From a checkpoint of a small transformer trained on Wikipedia: 4 heads of 64, tied embeddings.
MLP neurons of a small language model. Each row is named by its layer, matrix (gate and up: input weights; down: output weights) and neuron, and shows model dimensions 0-255. Each number is 500 + 25 x the weight over its row's rms, rounded and kept within 0 to 999. Numbers have three digits each. A neuron's up and down rows have the sign that makes its largest values positive.
Before each neuron's rows, "fires after" lists the tokens most often just before its 100 highest values on Wikipedia text that the model never trained on.

fires after: "1", " d", " Ab", "b", " sur"
L5.gate642:503488536490499536514518462471543503506500539521469507500505516487508488501507531522423497478518503518500493504499513502462491476487498477514450512506479512503513495481517494548505519510470469490528506477485490486483508481509504480491525468491445557503489500567480508508472502529481471501541486516473524497518480493504501493518499480448525491472506484474467525535452462488486509459465478498536501538482457482479479501479468530517486513472516516517443489527470483566476534502506538514519478454488504493493489500533523526542510513502432489522515540526563500497506571481467482511475507497496555486522481456532499484484504472528487526516485464553470533512485488496519487515491488505512523456492446506533506496503456458494499488464510494530511486478524483477450533490475496
L5.up642:510483535504482562519469476456490548508457498537476525539476513517482508470506488470518438521491536485493484471470520512457486486500497505508524493500506533464507498489512511501525494494521519445485493527467497481499518478516481486537491490506531470478515519483479507472462474534479505515483540555471522511550500464493482527485473512467489494488525514490468540490486504504447542482488507515496495535511482503496522490425520491540491508477498499507538502501510485500547475487502526529480490500534515478512505499488500535558464521489467514517494476461448480483519474492489527488520505507578503489530513570517481559513512520506474493491507486513498537468447552534504521522509511503498540523523519494482438477513483465518520476493534528501515471517510520493537510472469481
L5.down642:450508492476491487469497529508479527484491491503501513504484512480523511487466490521528510501534543527506502493517477487477440520511534507518477478508493510537483492529445492529450521475488509570515501538507449496501466507519513513501510459484433503518502527473466447512503533484526511461510500518497496488481455508530495525516487492464435509500543531515522537549493485540509513497505445492470457527500480507497495461503506520500488536523506505480522520526524524501511524527482522474493504463488509514465481491534545513497504534504510510510550494491477517489532555502495466512477481466499511485494448507516474469485414480505515543513478513477468462477514434467525485521483550519529485498539490523502488455477505502505480460478487503492467503483481514488511504510537521

fires after: "2", "1"
L5.gate702:509499471524522510461486492514525508514483489541499481467453443464467497446518484542486475502490526518489501513502504490537518529521506493502531483458483499511521508510483504462490475537471478483467504534496550486512456494543456545478553534568465556518526485495444496447524500471475542480488501529478478458560484516515477505508516527518487507508515523534505554472510488525502459505483520493541490487468489484536495488490472460521474506541505497530502507456493531484536498509477484543470480527498488515463506501490490516538508442481466518502476518463484478486499500469489497501522521515475475476492535480499530503510523507471472480508490526500498525467508502519494523455496449537486492507502501521508516512499513492526515498501535515532519513499489535487505458564459474
L5.up702:511491525481519489511447519534492502507495529518529454547500537512480490474487486520514464499455509528524505469475497479525509496511520453527523483510497486490480510507460499517471495513543538476487474512471506506516526497494484536484474533494484485465520499507443514499463524482503529509478532487476468534493492509511516507502483486495544474491467471508508455447522489490458474536475497526512495449516485518498509449466470457520511526514454482527452509492511521485517538516529498506486478502482543497475486460502491485492471514536515485504514500500491462517478504457505511500490508530473492505437504461450527553481549531533487489481471484518448501498453539505512445524486477460467479535496486481478525482522486504484501528470540461545478493515531524493562544482486506
L5.down702:475508487497495494499509440505468505510528492493504465490517505508507496504506507520499482529522521497467511497506506510493494448528518429542542499498536531533534487536469486497495510521489487435489473495548518472469499526481479476500503484510467498473514500479516532504478474500487498477484479484500493480497447483475485532489494482534499521503488514498529524550520488510491493509486477544511491504491473528499515517484462506522491495491468532560509496511517531480517506460511502502476456490570535507534482480454463504508448524534488435486486497510522528487482461525489515477497481464465487499534514479473507511495477573525523484515517535532530484506434433471530471513423467484458523471500457480490492514490546479490491503464501476511487523525510491498530516512480529

fires after: " T", ", T", "- T", ", t", " | T", "T"
L3.gate385:516504513467484486476479460518518543447531493467473485486467516497480488513478477463464437516489488473476535516488518506508458541493536501530521521455505553508520547488488499497471530520512513502479517537451455514516510465447515514491537496533510514487501497455480530503496501535518542470515492498550545539491499493534511466506507481484504474492444547527566480510473459512468530524497492478519534504521503495484501461551522517535489507495458538505530510503510490547503495494496476469503464486508488487548489492507493502487538528474479486510497520514515497513517542504487465504484452529447513506443538514490521477479480536478494486511478503491499481541515499521539526528499494497481503503480488473464508474480499482528497457475536452494519473511503525471514474496528477
L3.up385:501513503475502539484500456505458502527459471520455510520496522491490564474508496498540513462527493518459494498476506471468478503516478477476497516520487499499465498494503520514565489534528472469541470483492522448489479488531451506508473515527485445514456486537487512491509493472504520528518488493496425473466533475489492465452472565486524526469468510496523497483519471493489491515479511506467500506477530492518527492487481482465486463472480439522502460490506523443499495497476499505486470495510472471475479446473513503477466509557506520460502499545480497526484516512512504481507530484478485533516500535477536493478527490473468537510529492510499513520420506490481498528511500485511506477461500481491519520499488519493528509472481515477531473498480548510481506465549485
L3.down385:502447491481547508471551487508483495509507462496493521521546464514477504495514492473503493492504473447497502540489481492510536495508444468500494510518496497470512509523513519498553523532500490490480509473469495494484512498481513511476536528506515485508486522452459501530474488461478526527500483465501463524477489472476504491494467500529458519450492506488520480498488476483496530541497527492474516466484533488499464469483476485476493473469542506521494518489480481486438510500491533538546469455543502490568511515543507468496483487525525518477501530488505488500472428531511503462487491514497489530526505504494499421493535504495468544475475516533476500492460504480500489494428490476515532507470482493505488489467515537490511484497501492525457523507565519547510490466471539

fires after: "2", "1"
L3.gate604:525480492522515546501530510507493498521509511508511477461480490478514525521487501462489481488477474473480502529488541508464490497518472497507539523527496524518481500540513513471515514518497482454502482496473447486519493461494448502534433455472466512497478494493466469474509521554535510514508496495463499484477519513501510488520485478527520483526469472511520503482462534491502532519487476490513537534498511460493501557504499490490501481504486465481516480459571496447532511521518528539511545471509458474537492488480527517508468547501527552458501483481511477481489521528491444490505486499513525529522519526483517519510494509509497496422490494499513479525487486595512497486508431519534511499472528476494527496508504545480478548462512485495497489497503529534474510497509494
L3.up604:549482488504479515524486508505575466464500493512499535464506465501506476464510482515500527465475523467470484454516516545462527525499550511528509575505490515510500542527560517492513530522455482497468486498504504515473550497514491459514478469542468503495518470492532517488547488508460520538543495548453507486458519490532511498500480514509498518520485511509505495472493535536477500478519483529522497508484509463505485499519531488520474522540506469487501514476504463487509521550536540502537523480528487464501519487498491488492534503485491523472514492495508492522541532525514480483524455534493496507491526487461533507511487491488560474502505481478509499470519468558517505497503456532474533492497521498499549473562488484506475531498505529502486503468536505523498472490537466
L3.down604:472500519483535467526526493540526481479481506494505459474475496479469490530470505513537521464526468522486477491519507480478497486495505535501539458487515501471456511502530511474480494458497473505523457475484490496522520486478560516434467470496482516488513557476499483500467521557504513475513487490494488466447479498497504503494509525468467496511477517490476478517497516559513498519489474494505554502489520509442512525486469488529531465504499500525502523506463481477486513480472482518531536491494430483511459492510512520509478474479492463475461482513508501490513535574482514487540533524530514500551478511500492506493474510508521498463488491543536505468501469524497485468412481494507493494520509509485511504465472530458493527485475494537485458537491504479523530474521462

fires after: " T", " t", " G", " and T", ") | −"
L4.gate148:483448526523477508485513502508469453510492478525498500497507477491471547489523483509501452511497542513516524530483521526526578513484489493506500518467504492512518507543446468550519487519518503494501505493512524572548479476537458456463519484530507483483515480511505531544497481510501512452524474475528527481467508476517498522464508476484508507486518515492494479485503452521481429553480484504529470537532500544487526537493498539486510522505511480511519484520482496529508446533520462517523491496515493517526513544490484498484495499477474501514520517500464463541456458496511517470482440503532525485459508496477468479435456515454482480498528508481512446502532505455489528498482510512523482488500497473494510512487504531486486498490483521514519470482493523526531516517491473
L4.up148:557510488502497481494531511502464511482567502469494479518443486486515494551520487528484515465502487510506512516496506508497526488517457519514468523520489498488534474496555504470543477487506523492513504507502510530498465568502436503454469496515498476486497498465472518510549502498525515489491518468479500518496509468511508522530507533510536518461515527497479459456502481465489461536508535489513512509523482504490491500462452456473488543525473498509495449546490531535496553522502507480498467482552484495489497498503501521502495486502523535491490446487499475532458505482494469479520503477541468537514520469516545494493468472467491471543515547534518511512502502504477530511494513470519482445489511476457488497510451459489471491521507530469535521514462495491544530518530514
L4.down148:508448497474495500535493502498478521473485456526529512487508525471487528493511513488446461500508485515493485477510506471493508495467516497484506471481547505496500490544483495511480512477547519513558526481512540455488518495484504493501515492469547501512502521495506494469487502430484510584504506514504495517499522480469515455518508490496502476518532500515510478492493488465497487489518507484523505479477538480471529469515532466507496492452480516513476479489484502508508532511443515486474522463506532526509524516503511498485536504551511502488477475524533467563479499539478491512515512503458522523527501462501500492475518532480474497496476515511476548481486480529523448479503474483482510474481469470552471505514470501502537530452537519549522551445414521535479492461525497

fires after: " | ", "1", " | GF | GA", " reb"
L5.gate276:491540538526502524525471516483524486554479486503475481568526486523480501487455486521492544489473515469542499534540536500461515515513526486453490469509488483525502453468519499531477531498505498463499467500505452531484462432478464474472456476513520551495540492507509540499513533526502532489524488485525508522499516518479502539461502478532478474518521505506504474465519455468437479513499480489477491480482499501510525453491500485513474529508500531560487527519467523465511493472541503513522528472522516484477531541496510515499502524463475488523517477486491478506515502485468518483535478525451520527479497520483491505468489483470464500531519466499507503522469514478502497504502529470489458493490549514520542528491456528459527491490484526523537520521480519480480501507470518
L5.up276:521533476524481489504474472534544492482471504502475498479514509551461516546501525522485489492514531456504498522503499465473501523492500511495495489498490497520475540468477479493509540483532467501501516503517480515471472538485503481479446508498468529439491520524504488515530521455552510524543546515496515504500493481516549466504524475479521502490501470496515553506556511451498503478484454506548521533557465491531530475526516503500518513509504516512510533486479501479492501528466507497470486456492488558487493501493486451520467478512467533513478507459481523439519531499523497589514494499477554502481453497483524496514485497532492505477542502533527503460512503509509458510518475460484521470500500540493511501530477472540473507520494541486515508452494494503516497486518487
L5.down276:475466479471445489492543524510447534470496497498524530502430501492541528485549515523509572462555518512462501489484507511499476496481521546510519482532547507455445470505510529473482529459500488527516500460492526501471546543483529484499558484473492505479485503498497475500497481516461521499475491480500519526527500544486505493553488490518471531494499499499490527452474541519489506497494521503483501541496455519489489469500486475504493459514497505486499501515493488505497501517486504479547494521491486496512444503546507465495457507532475541467517459499489511537504518462491479532496509510516513498505501507493529492509503505493517507526466527511505527507472424538537549477536521491505501442470470491497512493500504504523526475519500484495491499462510564539490518497496521

fires after: " r", " R", "R", " of R", " ex"
L4.gate395:488512462494520491486535500511474532506469473496456464517513500525495529474538455502503548525549503522502488495510508515469505481545473460489471505442461519503501492524456505490426529482469545519487501473518530503484538512504512508524500482478516520502483485511504496441527538529528505471470477494560526490476498539501501493512492509459499509475436454490515505535499500497490465476509491483491515508497577479518521487512514522494498466488520494489526535499508533485448495496484510501476487527530489474513534482539533528458486517514504468507490572474494510488445509478484485489468471522470501478454524487510536507534446527442479510542510530469526522516504508506474471474485502509513497529531501511468472465502476505484503504507494520510518506517485435500508471508492485
L4.up395:474492499462538483499520466500513497528504454508515502485530506501480517550531467508489534505481519466473473514480518485497501471485502544472498488486481478481461566482484548477490444529524503501455493525488492480540468489506461539519526555509503527537513551493501477471457482503495544506496488495493507461509503492496494496514472543508504498561521495478467475517468555516552509531509513493511522463477476491452496514503494472471480434498494451516511512543508473493510492476493463471520524500503502451512497477488517501519496476542532514494508486513526545440523505517497514511472487513536480470487451514477510494534527525495476486481543500498536506487494527504498513503523482521429510527552502504508475483467519522475506486478497527517521501477515449494512499529526554
L4.down395:502448530488495476491482548523543494490531501500521525526553524504516497516487523496501501523504465480535501517506501507497492516496527545489513516488475483502486517485495500517519462475500513485504525469503509519464498522499530483465499466505497487494477481499519504505506509473500491538455509517530468519490496448460509493494506480502472485467522522526476493481543470507476523492491492492492507535510519471487438487521481453515488544502466493495539496483527523494494485506399475457497494448535494535539536495494532512490512515530455513486498478517469531539499505511537469542459480501515478527534458495554517492458490503495482521468490507444470533494525459482472493489532493496490510525479512581505518494467471477566511487542497515502464531489505518436492502523461479

fires after: " F", " b", " f", " | F", " | C", "; F"
L4.gate231:480491478492476484500477499514536495476468485471495488518510507505485506536520474485500484509469552495515525499504499516490514501539492510486490522510473511506532487544450499487503496506453509509487521476459489517412522519542487521486508498510515498543527495481531523501522515500469504470478490497532496486472447492483509509527509492477475492464451498456456474498544532494515504517489495469464486448507494490511476512524523493499475502513492535475469468505498515528463554549555499491460483519496512463486475467494501501540521512500464510542452505476532465535496509538518523498456468480469516447503545485511538495489531507535476477529459528498450521512492513511486486537484514509491546463467545499501530530505505527495498488442504529555499513517516468495465463472517544
L4.up231:492535487467473479501514475500513538498480507499514526514470459464524496509480493481575521504515487501488593524515514519529505505520500449460509495443471494513541526496475514501498502481508563480486472502496498541518488536530517502473509534499517445535472524491519538520552453468517495504445517504479458501460528512442505496560490493479496476535483486481459484507498484524479523476511515529450475460478479451481511498499518506505486490459499525522493459481525460483504566515520510516514512498507477490482521488485506501495467506528487519480545518521490503521497500502504499507448495530473516502537559499467512500486498501486501465537533496452526519458506520516498479513502501510528508453526525502497463482479460478527470510469480497513493514494498512523525504474473500
L4.down231:488582505509483516508497507500498492506477468549473500473535490508494535512518515507534554494484504502510515517553525509499493531482530521509503468542487502515532455498529506487468483490470534455479521521497470527482508526505510484474498533507527472453525532489467523474486496461501507474481504488466492490473491468475524450502476520542500504494548559592532506505484490544466486522508547494502471482499533528484529500481513496516507484500527505506543480508467474480520514447486493467512495472548461453479511483481503487467489495500501484483449498516510507553469517506545516531489479518506447469482496516509494474538520496475485493503477499511514510505500469504507514519507502452511487535475514486476475559526527476489485486494473468471499456466471517548518477500460490